Part of a small language model's weights.
Training: a variant of Adam for these matrices, 190M tokens.
MLP neurons of a small language model. Each row is named by its layer, matrix (gate and up: input weights; down: output weights) and neuron, and shows model dimensions 0-95. Each number is 200 + 40 x the weight over its row's rms, rounded and kept within 0 to 999. A neuron's up and down rows have the sign that makes its largest values positive.
Before each neuron's rows, "fires after" lists the tokens most often just before its 100 highest values on Wikipedia text that the model never trained on; "fires in" lists the words (lower case) most often at its 100 highest values on Wikipedia text that the model never trained on. A number after a token or word is its count.

fires after: "." 42, " W" 6, "1" 6, " Th" 5, "Th" 4, "," 4
fires in: "in" 26, "as" 13, "when" 8, "that" 7, "1st" 5
L10.gate188,211,154,196,223,150,196,221,260,219,178,231,174,160,222,162,320,213,141,172,203,230,204,272,291,204,209,193,177,116,156,218,141,200,113,220,189,135,208,232,254,168,181,293,157,195,178,245,183,185,182,205,197,222,269,238,206,252,205,122,263,165,277,154,231,200,168,247,188,247,207,178,161,198,204,120,200,240,215,183,224,215,189,153,225,248,261,197,167,149,207,215,117,273,213,224,201
L10.up188,172,148,246,224,221,223,244,267,164,180,226,140,248,159,153,188,231,160,174,179,196,196,245,233,155,199,126,127,163,245,188,169,189,170,246,181,187,178,143,249,233,93,223,198,186,236,239,226,170,234,190,170,207,186,218,214,257,207,252,259,216,218,219,229,197,248,245,183,193,160,104,135,198,230,158,246,236,153,178,251,213,214,187,188,149,219,232,192,191,170,187,214,226,288,211,214
L10.down188,176,244,235,254,213,130,210,144,205,227,153,275,186,173,160,140,243,224,197,211,207,102,126,144,202,164,201,223,229,182,207,199,237,234,159,136,191,196,174,201,241,212,121,203,168,185,158,207,204,197,219,180,187,162,203,171,150,167,280,192,173,125,247,172,238,223,206,247,220,236,177,198,178,175,242,202,224,163,205,207,186,150,251,168,161,184,218,250,246,198,189,218,156,251,135,240

fires after: "1" 40, "0" 32, "2" 18, "9" 5
fires in: "2015" 18, "2005" 13, "2012" 8, "2004" 7, "2003" 6, "2021" 6
L3.gate491,244,225,179,181,115,248,154,174,146,165,165,253,212,219,214,246,194,236,256,157,155,210,201,193,229,178,170,194,135,117,204,191,179,204,246,186,161,266,223,173,271,180,238,183,222,200,149,210,122,159,153,236,231,192,166,208,176,226,193,199,171,141,177,200,248,202,206,117,166,122,256,263,298,186,201,200,143,173,259,179,237,258,101,198,236,196,164,145,156,104,168,198,176,152,203,223
L3.up491,165,126,287,179,222,250,294,231,234,180,193,178,254,222,187,244,128,214,154,185,172,221,175,256,211,194,195,186,187,174,81,226,150,230,137,233,257,162,191,225,254,166,185,214,197,181,122,131,158,224,219,147,168,166,157,163,179,274,164,236,250,192,158,205,162,179,211,184,230,219,192,220,191,214,187,168,157,178,211,212,188,200,246,200,172,151,217,208,167,221,147,217,180,142,138,229
L3.down491,210,214,116,136,93,167,117,197,171,192,158,305,167,223,183,152,234,179,196,169,246,168,211,227,247,140,237,182,161,127,182,202,220,185,213,103,190,214,226,158,220,238,177,162,214,216,236,166,155,209,202,152,147,167,187,275,180,194,215,164,208,141,245,200,254,193,202,153,237,215,185,232,274,183,232,255,196,197,146,199,157,243,133,148,202,225,169,127,152,152,221,193,210,198,129,197

fires after: "'" 37, " of" 7, " I" 6, " to" 5, "Th" 4
fires in: "its" 53, "s" 38, "this" 4
L9.gate284,198,156,211,195,156,167,272,297,263,212,148,226,159,228,234,249,198,222,146,212,241,214,251,244,221,254,171,211,181,181,176,131,231,207,134,172,184,181,240,209,246,185,208,184,166,179,209,257,242,203,170,220,160,170,180,184,210,235,186,192,167,241,190,198,171,165,194,157,194,183,208,255,229,193,145,184,285,238,225,248,262,186,129,134,217,268,164,251,181,151,90,228,146,267,211,162
L9.up284,163,231,228,164,174,249,205,209,185,155,221,169,169,228,230,154,227,240,210,210,193,191,253,218,176,207,139,202,108,196,154,214,174,226,209,206,213,269,256,206,210,119,218,142,233,183,251,184,143,224,194,205,121,223,126,161,249,238,165,144,245,210,216,177,231,247,226,231,239,148,137,195,214,186,203,219,208,302,213,119,210,229,227,215,285,169,192,204,208,116,191,250,188,171,244,218
L9.down284,203,185,130,197,271,250,259,210,194,188,200,205,215,228,219,242,236,148,167,153,188,209,251,256,185,182,193,260,192,198,168,222,174,108,190,191,255,242,260,225,180,149,207,195,167,181,144,233,215,181,207,171,139,234,223,155,169,229,243,194,217,187,167,203,202,206,191,147,266,198,177,205,251,216,254,179,163,230,178,202,198,129,233,248,244,218,173,246,199,191,148,168,123,197,233,231

fires after: "'" 91, "’" 7
fires in: "s" 98
L7.gate213,217,87,203,148,169,161,201,144,226,179,194,252,190,240,192,281,226,205,172,164,212,180,179,250,170,190,165,189,215,223,159,129,256,214,163,198,212,201,217,139,226,174,173,226,160,237,257,277,163,177,235,182,164,166,196,178,215,222,135,155,158,132,216,202,106,165,207,176,211,204,203,250,197,147,271,172,237,185,328,202,270,217,139,214,232,238,249,153,152,164,191,217,152,188,161,249
L7.up213,244,213,174,142,123,146,219,169,217,287,208,236,166,162,239,225,251,208,273,165,192,229,218,159,242,244,285,151,262,239,199,173,177,239,113,213,205,174,297,146,183,165,148,153,146,196,194,189,213,237,198,184,184,222,209,213,204,162,157,218,255,242,182,148,246,218,154,208,183,195,198,159,276,233,169,183,164,260,195,184,238,154,168,199,252,169,253,196,174,116,193,192,278,164,180,189
L7.down213,231,166,191,186,140,313,197,279,237,221,218,198,190,187,195,265,271,171,236,155,195,236,235,214,243,225,181,261,218,222,155,191,216,147,151,196,178,187,233,226,185,197,196,273,177,222,290,230,232,129,205,157,194,178,152,228,185,194,174,208,182,201,212,218,197,208,177,173,243,204,211,240,206,216,211,193,190,232,197,243,109,208,176,148,224,293,216,203,242,252,142,146,254,116,194,298

fires after: "," 31, "." 12, " where" 6, " when" 5
fires in: "she" 58, "it" 34
L4.gate359,125,224,205,301,158,272,206,153,188,175,219,259,210,162,191,209,222,198,229,94,256,162,129,251,214,188,225,187,247,176,201,189,247,180,180,237,240,173,232,167,195,230,282,223,213,178,225,241,136,207,222,218,186,215,197,214,222,152,195,224,118,121,259,195,175,196,179,185,226,123,226,208,173,211,207,274,171,213,243,184,216,301,158,179,282,248,205,234,271,135,225,163,166,194,214,115
L4.up359,164,119,234,221,260,129,170,185,211,275,215,127,239,201,190,205,167,250,154,159,203,171,289,196,148,161,193,239,165,282,135,234,202,220,196,205,211,208,237,136,172,232,141,125,154,234,224,228,221,205,229,191,192,185,290,211,164,218,182,163,203,135,215,172,256,213,230,134,221,187,210,155,205,200,179,205,192,208,237,216,225,192,187,222,264,171,196,140,216,268,204,224,310,221,167,248
L4.down359,221,202,158,271,113,262,225,194,206,229,244,239,177,165,185,170,231,233,264,140,209,166,197,252,227,169,213,251,236,189,181,229,208,231,175,253,206,212,220,85,208,246,256,182,183,162,233,245,188,170,242,240,138,235,194,177,225,206,205,204,145,190,179,207,240,231,238,183,233,117,213,213,206,222,169,272,182,208,182,182,207,209,146,118,237,236,176,222,271,159,161,148,211,216,214,127

fires after: " " 77, "-" 5, " –" 4, " |" 4
fires in: "0" 54, "1" 8, "10" 5, "november" 4
L2.gate368,142,138,164,242,198,252,252,224,145,201,167,185,153,251,194,143,232,225,189,219,224,212,219,209,246,306,191,249,176,202,188,266,238,189,171,229,199,194,126,227,251,200,187,217,154,168,173,184,194,180,174,169,190,263,145,198,242,168,229,206,242,227,195,163,126,227,128,170,124,130,231,283,189,149,218,231,273,243,168,108,167,288,222,186,216,247,230,187,228,166,211,190,242,183,254,183
L2.up368,165,256,163,194,187,171,235,182,168,230,195,270,254,148,221,230,266,221,233,176,117,204,216,194,168,200,221,258,110,139,167,192,245,228,153,246,179,180,235,210,174,258,157,231,223,213,233,188,214,259,257,206,154,263,190,293,183,257,216,200,286,221,191,168,291,207,214,221,155,223,198,170,187,213,147,157,187,126,150,213,238,135,184,203,231,162,161,202,213,255,128,257,252,250,207,181
L2.down368,190,228,145,174,195,176,198,132,271,156,186,152,178,165,158,166,179,203,176,136,175,219,203,221,248,116,159,156,217,270,234,160,168,201,149,243,200,192,218,224,194,218,211,267,249,200,177,128,294,223,158,263,146,130,197,122,219,92,180,233,199,200,167,322,149,137,257,160,282,250,215,126,178,165,218,226,189,278,259,196,249,210,213,193,160,237,186,210,199,238,238,150,124,152,204,219

fires after: " (" 52, "," 7
fires in: "born" 48, "known" 27
L9.gate90,194,180,147,191,129,133,226,215,239,212,204,232,200,221,215,205,163,201,210,202,190,252,292,255,108,184,231,208,192,235,209,181,170,183,180,184,81,226,191,210,195,146,198,161,257,153,213,220,233,144,217,183,228,214,184,217,168,212,201,212,227,121,249,268,290,232,241,229,216,129,192,164,223,210,182,213,203,98,187,178,119,214,100,214,188,123,159,124,241,197,142,206,177,290,181,144
L9.up90,154,230,216,162,217,233,114,178,151,186,191,179,89,143,222,233,214,153,161,96,185,218,197,213,135,174,224,215,179,146,229,154,204,158,173,216,204,195,196,220,171,236,224,270,100,224,159,150,117,195,187,150,231,166,202,255,231,189,212,134,189,127,207,181,240,181,248,115,215,162,205,244,185,199,210,210,160,172,242,147,215,247,210,239,223,203,296,218,151,224,241,145,225,216,228,253
L9.down90,247,237,197,198,196,181,215,163,157,160,156,224,156,192,129,156,183,119,207,173,201,178,206,203,120,246,221,229,180,199,219,194,149,118,184,161,138,186,150,241,199,247,205,203,201,162,201,155,239,171,167,114,170,195,165,166,233,201,148,164,194,202,201,224,235,173,254,160,161,176,219,177,217,167,221,191,198,146,163,180,140,272,123,133,212,216,257,209,190,165,176,242,170,234,259,154

fires after: " g" 29, "'" 26, "g" 9, "uk" 6, "ig" 5, "h" 5
fires in: "s" 28, "get" 9, "georgia" 8, "suzuki" 6, "gave" 5, "ohio" 4
L7.gate207,204,137,277,210,235,172,282,224,234,204,159,227,130,158,199,166,213,197,151,140,267,214,208,221,218,186,262,212,146,201,175,235,214,240,188,174,139,247,143,131,187,215,221,173,122,159,226,152,146,160,121,222,204,177,140,176,178,197,133,223,127,269,185,238,119,170,188,173,198,232,253,242,222,136,145,186,168,162,158,221,202,205,172,279,187,198,251,181,159,125,138,216,159,256,226,208
L7.up207,215,197,227,201,211,218,168,137,292,223,141,146,170,156,187,221,196,147,184,163,182,227,270,229,210,188,167,292,184,174,166,49,185,185,204,239,232,187,228,215,179,179,186,224,196,210,171,225,181,197,198,234,159,187,170,129,226,161,183,204,209,225,178,233,159,153,105,140,190,221,244,139,68,167,205,182,196,195,195,167,202,182,146,208,230,234,165,233,276,180,206,241,180,133,166,207
L7.down207,202,216,175,173,163,153,200,216,218,206,169,162,277,158,258,267,184,168,177,234,231,236,203,124,206,141,267,261,255,277,208,151,199,165,177,177,159,175,210,260,276,219,229,207,231,243,284,162,195,239,210,131,179,173,201,241,221,177,180,205,207,236,225,149,214,265,188,208,187,171,183,204,197,273,126,151,264,227,134,269,193,155,233,152,157,185,209,203,260,239,217,201,158,192,166,216

fires after: "2" 28, "1" 16, " member" 11, "ed" 4, " part" 4
fires in: "of" 24, "by" 15, "2014" 7, "2010" 7
L6.gate259,295,200,194,237,180,191,210,181,225,244,230,225,236,208,193,235,164,144,215,188,207,280,135,196,234,226,173,220,242,146,209,222,177,192,254,212,149,161,296,166,187,207,176,148,186,163,193,205,193,241,228,172,142,206,173,215,246,156,246,156,111,240,193,217,230,242,275,188,161,216,239,152,235,247,170,209,133,136,191,244,151,154,230,207,203,250,219,225,121,230,109,203,187,172,200,181
L6.up259,199,165,204,228,197,180,224,189,185,189,250,145,193,203,147,164,157,181,192,154,260,164,183,171,197,228,188,249,259,171,159,276,135,179,273,200,208,234,247,228,155,210,236,219,232,124,212,202,136,201,220,146,242,160,159,160,213,222,119,227,224,194,221,179,221,145,129,276,211,242,144,208,171,174,195,154,205,114,185,217,176,223,187,193,187,240,152,243,225,217,220,172,177,179,171,235
L6.down259,170,165,150,168,139,192,190,266,233,119,250,223,207,189,205,213,272,235,210,190,236,184,290,231,199,159,132,194,262,251,141,229,223,247,224,147,231,201,187,217,264,250,125,195,184,213,209,249,183,142,144,158,225,158,238,136,212,108,194,191,192,174,206,191,248,225,164,215,302,172,219,209,239,179,219,177,136,183,157,238,147,160,218,197,140,227,88,153,197,247,207,233,185,206,203,248

fires after: " " 39, " (" 7, "R" 7, " R" 6, "s" 5, "-" 4
fires in: "0" 50, "second" 4
L9.gate186,251,164,167,209,146,268,182,280,209,180,243,261,169,233,259,233,177,144,153,251,206,179,205,186,208,190,184,219,249,195,211,229,188,206,226,143,156,225,201,186,239,180,177,253,268,147,207,210,183,189,179,229,155,142,238,227,228,189,224,267,142,254,183,189,216,186,221,203,213,242,144,137,233,205,229,210,208,211,224,217,121,170,208,181,189,229,204,168,227,221,112,177,222,218,263,196
L9.up186,198,169,207,234,160,248,200,225,138,191,248,198,178,182,218,151,139,196,276,174,176,189,175,252,147,263,208,252,151,130,263,171,175,202,165,182,185,177,222,244,193,230,175,169,212,124,222,261,153,251,172,316,271,189,224,219,200,184,272,227,238,192,247,196,164,167,181,220,207,159,196,227,222,215,248,188,185,157,305,132,200,155,184,253,210,263,198,189,215,152,273,283,251,157,211,180
L9.down186,200,255,143,252,154,125,226,220,240,180,153,175,242,194,221,179,214,192,207,221,245,201,181,225,125,212,144,193,223,132,212,155,233,146,193,195,160,210,222,192,184,185,212,269,203,136,152,277,198,139,164,220,229,210,257,208,195,208,186,195,204,192,206,235,146,163,240,215,307,269,220,178,240,225,105,199,142,194,227,187,157,111,190,249,192,161,283,145,219,164,242,167,165,170,241,234

fires after: "\n" 28, " \"" 16, "N" 8, "|" 6, ":" 5
fires in: "the" 61
L6.gate225,155,182,176,218,131,162,166,216,213,253,180,199,183,226,202,217,271,290,243,188,219,149,206,233,139,148,190,216,199,207,200,163,223,220,169,270,194,194,231,173,168,202,156,121,221,225,124,231,239,203,179,167,142,224,280,196,145,193,207,162,187,147,153,255,219,202,278,215,236,234,231,142,228,226,201,117,220,219,232,220,237,199,146,110,311,118,271,208,229,228,199,204,151,229,224,169
L6.up225,245,160,167,164,211,164,233,230,202,169,199,220,210,273,204,159,225,212,218,159,155,174,238,169,165,194,238,185,208,197,148,212,204,175,115,226,197,202,206,185,273,199,131,209,253,230,124,315,249,220,200,220,178,227,157,158,172,270,212,159,252,173,195,197,227,226,191,120,177,112,242,269,237,221,157,249,222,155,237,254,209,197,197,221,231,211,192,254,151,199,187,200,193,180,277,157
L6.down225,218,249,180,152,195,164,198,264,184,167,121,233,206,293,231,160,192,216,223,213,200,123,251,161,204,280,221,200,216,250,199,188,182,195,176,212,176,162,188,171,219,213,240,199,226,249,212,218,237,201,169,130,150,252,208,228,213,165,221,218,195,215,202,175,153,229,267,182,232,173,244,278,209,265,164,206,241,229,198,294,200,183,247,208,212,289,131,224,212,229,176,235,211,220,266,190

fires after: "9" 65, "1" 22, "0" 6
fires in: "1994" 12, "1998" 10, "1999" 10, "1997" 10, "1991" 7, "1996" 6
L4.gate353,204,103,196,220,221,172,192,179,180,204,226,254,218,217,252,227,157,177,214,178,238,211,217,245,261,170,237,219,166,233,171,215,279,118,189,137,253,250,176,182,162,164,131,202,223,196,190,212,274,219,211,217,189,184,191,197,185,211,194,249,153,273,196,159,185,153,219,158,198,190,204,206,216,241,230,222,312,206,304,183,225,182,178,225,222,168,178,211,178,209,219,218,222,196,276,208
L4.up353,205,214,190,209,214,206,183,227,202,184,237,243,203,191,199,119,282,174,169,237,191,204,157,176,197,219,156,137,232,213,118,128,231,181,248,140,146,196,174,178,225,175,177,187,231,189,262,294,198,131,244,218,198,172,153,217,274,204,201,161,171,211,200,171,245,165,176,267,189,185,148,271,202,150,174,206,209,194,237,178,192,195,237,160,177,180,222,235,179,194,168,175,176,232,206,228
L4.down353,196,143,255,165,152,225,159,176,171,207,182,229,280,169,196,223,184,150,163,207,158,199,203,151,191,193,248,183,178,212,197,199,203,230,126,353,133,225,231,197,176,172,250,201,239,241,107,179,167,217,212,202,201,214,212,201,235,208,166,174,257,154,199,145,238,231,150,185,156,197,238,228,222,256,106,253,138,179,213,251,219,134,201,240,242,168,168,216,194,187,214,151,168,184,270,182

fires after: " (" 45, " was" 16, "-" 7, " Pre" 6
fires in: "born" 73, "population" 6, "preceded" 5, "died" 5
L3.gate226,196,260,187,219,198,181,285,236,143,246,241,268,168,198,188,199,240,227,273,229,181,189,213,240,134,201,210,227,190,147,239,178,180,123,135,233,194,204,268,231,164,237,222,160,148,229,205,169,174,116,180,191,267,171,206,100,219,213,216,231,108,260,189,191,139,232,192,224,303,216,190,231,216,180,191,174,209,144,291,134,216,234,221,232,137,208,164,217,157,125,197,208,216,241,263,204
L3.up226,189,188,212,252,184,227,173,217,203,247,246,174,189,216,168,207,236,206,152,223,255,160,169,167,206,261,241,254,238,143,217,180,178,213,203,227,135,238,188,217,193,241,210,69,270,235,219,220,253,140,112,160,174,235,206,208,238,228,191,201,157,163,231,232,196,207,236,256,192,235,195,230,196,246,230,276,214,228,165,190,128,211,179,213,143,261,206,231,217,194,153,179,229,238,186,179
L3.down226,208,236,159,219,258,143,318,222,219,155,260,211,180,203,165,219,201,201,233,201,211,193,136,232,156,224,229,265,149,189,211,169,171,177,112,208,116,175,210,177,203,244,152,149,162,207,207,169,169,146,247,148,190,180,167,218,129,208,168,191,206,235,122,163,228,130,213,240,249,241,219,218,165,229,197,265,225,178,237,164,111,247,203,250,196,238,185,205,189,133,184,184,221,273,271,203

fires after: "0" 36, "1" 13, "9" 8, " em" 8, "8" 7, " win" 5
fires in: "2002" 21, "2012" 13, "city" 8, "over" 7, "2009" 5, "1992" 4
L3.gate21,150,162,247,206,215,174,201,162,168,258,227,227,172,215,221,176,158,213,232,127,161,257,155,214,167,206,212,155,213,196,178,163,250,178,229,156,165,176,199,202,226,152,202,218,246,144,234,209,155,199,161,227,237,168,216,173,205,299,192,219,195,212,213,203,185,188,250,178,221,168,213,271,203,204,127,256,195,147,255,178,163,171,247,249,185,121,202,202,201,170,148,172,61,230,133,203
L3.up21,147,221,188,189,201,219,169,167,247,197,215,232,181,199,241,152,187,234,171,227,200,216,96,234,197,230,225,175,254,204,146,210,234,241,187,199,183,244,215,267,160,292,177,191,208,193,175,302,173,265,222,234,255,265,181,325,272,202,226,261,272,182,157,218,208,185,230,174,191,166,229,216,168,196,211,203,199,251,109,215,204,209,232,221,176,146,245,199,193,165,195,189,281,156,205,140
L3.down21,165,229,162,240,194,190,191,147,218,231,283,196,156,221,215,196,221,193,186,189,221,179,185,290,207,247,220,244,240,189,269,194,246,201,174,258,231,242,288,198,168,270,208,140,146,167,182,272,178,150,176,205,238,150,184,159,274,221,105,214,162,207,180,204,177,200,241,232,221,178,176,180,153,181,284,183,229,233,155,133,169,186,192,186,208,159,170,180,224,143,211,160,201,196,218,158

fires after: "1" 100
fires in: "10" 33, "12" 28, "100" 12
L6.gate34,177,173,252,208,255,115,188,172,188,121,233,207,176,172,206,217,252,217,154,126,243,199,233,246,213,257,224,254,207,129,222,182,193,243,297,166,207,217,212,176,123,239,182,221,267,119,178,217,215,266,196,195,236,273,253,301,223,212,187,180,201,140,221,181,182,264,169,194,199,199,214,214,199,161,223,190,267,246,114,198,210,126,249,200,241,228,195,197,175,140,217,224,227,151,247,184
L6.up34,159,125,187,209,151,135,228,109,164,196,211,247,143,165,182,197,241,169,174,175,133,208,261,156,170,227,222,236,183,166,211,184,142,194,279,166,218,194,274,148,301,221,159,167,160,191,202,213,147,254,233,214,183,212,215,230,197,192,209,195,144,138,95,214,278,230,224,168,170,163,174,196,189,184,180,186,187,208,132,212,175,201,206,187,230,198,214,170,112,236,213,234,227,240,192,243
L6.down34,246,199,242,228,203,213,238,226,150,258,211,157,200,249,196,198,158,161,214,249,223,194,56,129,179,156,186,140,307,220,182,251,217,154,130,145,174,199,159,188,165,213,234,228,181,233,258,207,211,164,263,160,208,187,166,239,221,131,137,121,244,224,259,149,143,217,197,174,185,195,158,206,248,249,194,180,189,159,193,200,175,246,200,158,163,186,182,184,221,208,197,164,147,191,118,201

fires after: "0" 48, "2" 15, "1" 12, "8" 6, "3" 6
fires in: "2011" 14, "2012" 12, "2021" 11, "2014" 6, "2010" 5, "1981" 5
L2.gate51,185,227,222,222,191,203,172,161,151,194,264,246,170,201,221,165,201,196,262,247,178,197,218,210,292,207,183,207,165,193,168,236,195,172,196,200,189,235,187,204,228,253,193,231,115,144,203,219,209,188,290,185,236,168,181,188,118,255,278,216,158,276,185,227,194,241,203,272,210,249,232,214,165,214,142,108,219,244,230,171,147,228,245,235,209,156,271,189,250,245,176,254,147,179,233,230
L2.up51,106,207,218,245,231,307,262,122,213,286,278,194,185,199,189,181,224,194,216,156,149,196,193,179,149,144,222,188,196,176,152,234,212,140,226,158,241,160,183,208,144,179,220,233,254,287,200,204,191,194,253,186,200,169,144,182,161,180,188,211,210,314,168,184,151,117,207,209,212,209,217,232,214,192,198,234,281,252,197,192,165,160,214,175,147,156,192,194,169,246,199,162,210,203,203,222
L2.down51,233,141,225,221,191,147,200,208,229,160,193,223,165,210,193,204,241,211,146,218,211,197,196,176,138,236,206,210,183,161,208,212,184,241,178,187,178,232,199,221,236,172,212,127,265,228,214,218,135,221,169,131,185,170,235,212,309,169,157,192,179,124,187,130,210,241,205,211,165,146,199,240,188,185,230,275,194,170,167,173,210,175,156,166,185,237,141,194,129,158,219,151,236,213,137,134

fires after: "1" 55, "3" 24, "4" 11, "6" 7
fires in: "10" 38, "30" 18, "100" 10, "40" 9, "60" 5
L3.gate386,164,198,112,252,166,108,144,228,200,221,153,135,252,186,165,214,256,289,160,180,197,222,270,226,130,200,248,238,208,160,245,184,147,243,208,191,212,172,220,219,185,164,209,246,228,222,209,261,250,210,160,202,202,239,252,134,222,202,243,236,164,180,169,210,175,224,201,249,209,161,172,274,141,174,209,187,163,166,169,177,106,185,155,246,187,210,226,147,170,241,238,129,174,216,268,189
L3.up386,177,209,194,196,182,179,146,118,143,147,267,173,251,263,297,168,224,187,203,167,206,223,175,136,186,133,255,215,232,258,217,180,170,228,248,161,262,210,172,194,158,234,172,218,207,216,231,211,275,207,222,237,149,279,167,202,141,214,251,198,201,171,195,211,238,172,214,267,168,272,175,175,199,241,273,195,176,214,212,155,227,145,205,201,141,95,202,259,202,211,194,118,245,210,182,207
L3.down386,212,136,302,163,162,250,202,172,158,149,234,160,224,233,257,230,223,205,199,181,203,217,162,188,194,238,237,196,181,127,216,197,178,234,289,264,222,235,197,205,197,198,212,225,199,241,218,171,176,126,257,143,190,280,172,164,204,147,236,114,191,239,230,174,198,299,192,196,154,188,235,232,276,262,271,256,243,250,226,181,188,140,193,177,191,168,220,129,182,205,207,196,185,286,195,187

fires after: "0" 97
fires in: "2022" 19, "2023" 15, "2020" 14, "2021" 13, "2024" 11, "2012" 5
L10.gate136,178,173,273,224,165,155,225,200,185,186,187,196,246,206,127,250,193,258,170,300,240,186,152,199,165,203,153,254,207,218,166,230,231,182,239,202,209,157,196,172,244,285,163,185,168,207,277,193,163,209,195,103,200,185,197,134,187,272,206,176,211,292,186,199,223,138,206,203,162,163,309,203,218,205,155,129,252,211,267,197,237,202,245,212,237,243,190,206,154,189,204,241,141,253,183,258
L10.up136,198,181,195,174,128,213,200,235,185,150,160,224,223,197,227,195,261,184,174,160,192,208,265,196,180,224,191,221,110,154,100,153,242,197,143,241,167,125,200,216,241,173,213,106,147,133,240,224,234,159,117,145,202,221,260,221,199,163,170,203,184,263,90,227,147,169,198,152,204,163,224,140,270,183,147,218,194,315,212,207,267,238,158,233,166,226,164,242,199,202,239,194,149,267,214,193
L10.down136,247,256,230,181,236,176,308,222,168,159,253,207,146,203,176,140,215,190,217,209,197,227,239,142,128,201,202,224,145,220,198,252,184,152,204,214,204,182,208,220,190,111,197,135,166,148,158,164,145,145,228,150,227,146,186,173,232,230,183,198,232,256,178,197,192,167,171,141,220,183,202,175,217,230,176,228,203,267,241,208,256,242,167,177,225,235,197,229,185,200,236,157,209,237,186,232

fires after: " (" 45, " song" 5, " m" 5
fires in: "born" 45, "songwriter" 7
L9.gate287,233,239,175,200,199,195,255,132,207,169,240,204,193,238,162,141,284,239,188,256,293,231,256,187,147,178,123,193,225,189,268,189,162,210,102,270,170,233,205,239,227,228,202,160,244,213,231,136,166,225,251,129,268,108,173,241,158,210,129,178,230,162,215,174,214,162,191,147,171,146,189,155,174,192,190,240,272,131,188,179,170,180,219,258,231,163,200,160,147,267,170,199,256,204,239,214
L9.up287,254,193,196,220,235,261,200,243,253,148,185,196,201,192,234,167,175,205,226,235,205,163,189,188,149,164,192,219,191,234,153,136,237,180,235,201,156,173,204,223,150,207,184,170,166,204,209,214,195,141,200,186,204,219,142,242,264,261,222,224,191,191,180,193,243,240,169,208,195,214,197,192,228,100,198,184,149,174,190,212,199,250,190,220,157,203,227,190,169,168,196,252,216,169,196,165
L9.down287,149,224,215,156,243,197,238,148,211,266,225,166,196,141,189,206,205,135,240,117,194,138,200,210,137,199,168,178,207,191,292,255,193,117,173,185,254,225,211,161,219,198,227,214,212,182,199,233,189,245,243,189,215,237,191,160,164,132,157,165,245,217,204,249,162,144,185,128,209,177,245,231,71,255,219,134,180,204,216,90,182,191,171,210,255,153,250,191,166,231,200,200,235,169,209,238

fires after: "." 59, "0" 27, ":" 4, "°" 4
fires in: "0" 23, "00" 16, "2009" 6, "01" 4, "2002" 4
L3.gate173,198,144,242,210,114,229,241,248,191,199,260,197,202,177,224,220,211,324,226,189,140,218,210,215,213,216,178,233,166,68,222,234,168,216,143,293,251,188,198,129,183,251,198,181,235,122,156,186,162,164,137,97,124,176,202,154,259,258,216,173,140,161,167,218,235,239,130,189,222,177,196,238,241,179,215,184,139,218,212,241,231,192,145,133,161,193,200,237,160,268,190,239,156,243,259,222
L3.up173,175,161,257,172,255,251,240,131,216,219,237,294,156,168,210,190,130,188,228,233,108,187,216,193,298,155,216,207,193,189,129,239,265,168,155,214,175,196,175,222,176,220,100,201,255,217,173,212,168,218,166,150,213,214,217,258,150,246,176,186,224,157,182,157,182,198,192,222,156,206,167,218,201,146,159,204,107,179,212,208,269,212,251,254,174,217,200,241,231,128,178,276,208,162,234,189
L3.down173,184,141,189,227,247,251,216,175,236,188,188,262,212,222,181,161,161,151,188,239,126,177,142,255,209,165,241,191,151,223,132,174,199,228,183,237,218,223,148,124,174,192,165,234,166,268,187,242,267,190,206,244,182,236,241,244,152,226,194,167,225,172,143,191,176,208,188,215,119,174,183,221,175,140,183,254,205,235,211,188,233,198,220,233,164,234,251,201,225,162,154,233,185,155,234,171

fires after: "0" 83, "2" 7, "9" 4
fires in: "2002" 29, "2009" 12, "2022" 11, "2021" 8, "2023" 7
L2.gate317,218,231,230,178,221,184,154,262,204,248,170,244,194,237,246,228,245,184,274,197,222,245,203,198,267,138,244,215,141,142,176,213,228,227,218,233,194,201,201,188,243,223,178,152,162,182,266,237,189,154,189,198,245,225,200,171,96,255,212,190,112,206,184,212,195,186,301,254,193,223,254,160,234,147,248,175,118,194,232,233,153,164,253,175,225,116,196,146,222,228,156,252,190,166,212,270
L2.up317,234,184,213,244,163,267,251,210,144,214,183,212,168,184,193,207,182,141,184,175,142,204,155,189,276,139,321,243,147,200,197,209,223,161,124,152,150,197,203,195,131,222,172,238,251,180,187,204,158,212,165,257,250,200,148,254,222,165,195,158,159,209,233,173,178,134,254,308,201,220,214,190,183,231,246,274,150,235,249,190,153,119,239,200,167,113,151,259,244,224,183,217,311,194,222,170
L2.down317,186,232,218,276,188,132,236,173,204,109,227,204,214,130,162,188,163,219,146,221,183,99,189,188,202,240,158,194,213,228,164,200,222,244,193,159,210,172,201,278,210,116,227,161,228,196,180,147,149,227,203,178,198,189,189,232,271,187,202,154,179,214,212,154,223,199,183,196,183,133,197,186,210,225,139,188,168,194,192,168,189,174,151,199,200,228,206,241,193,140,181,202,202,239,208,160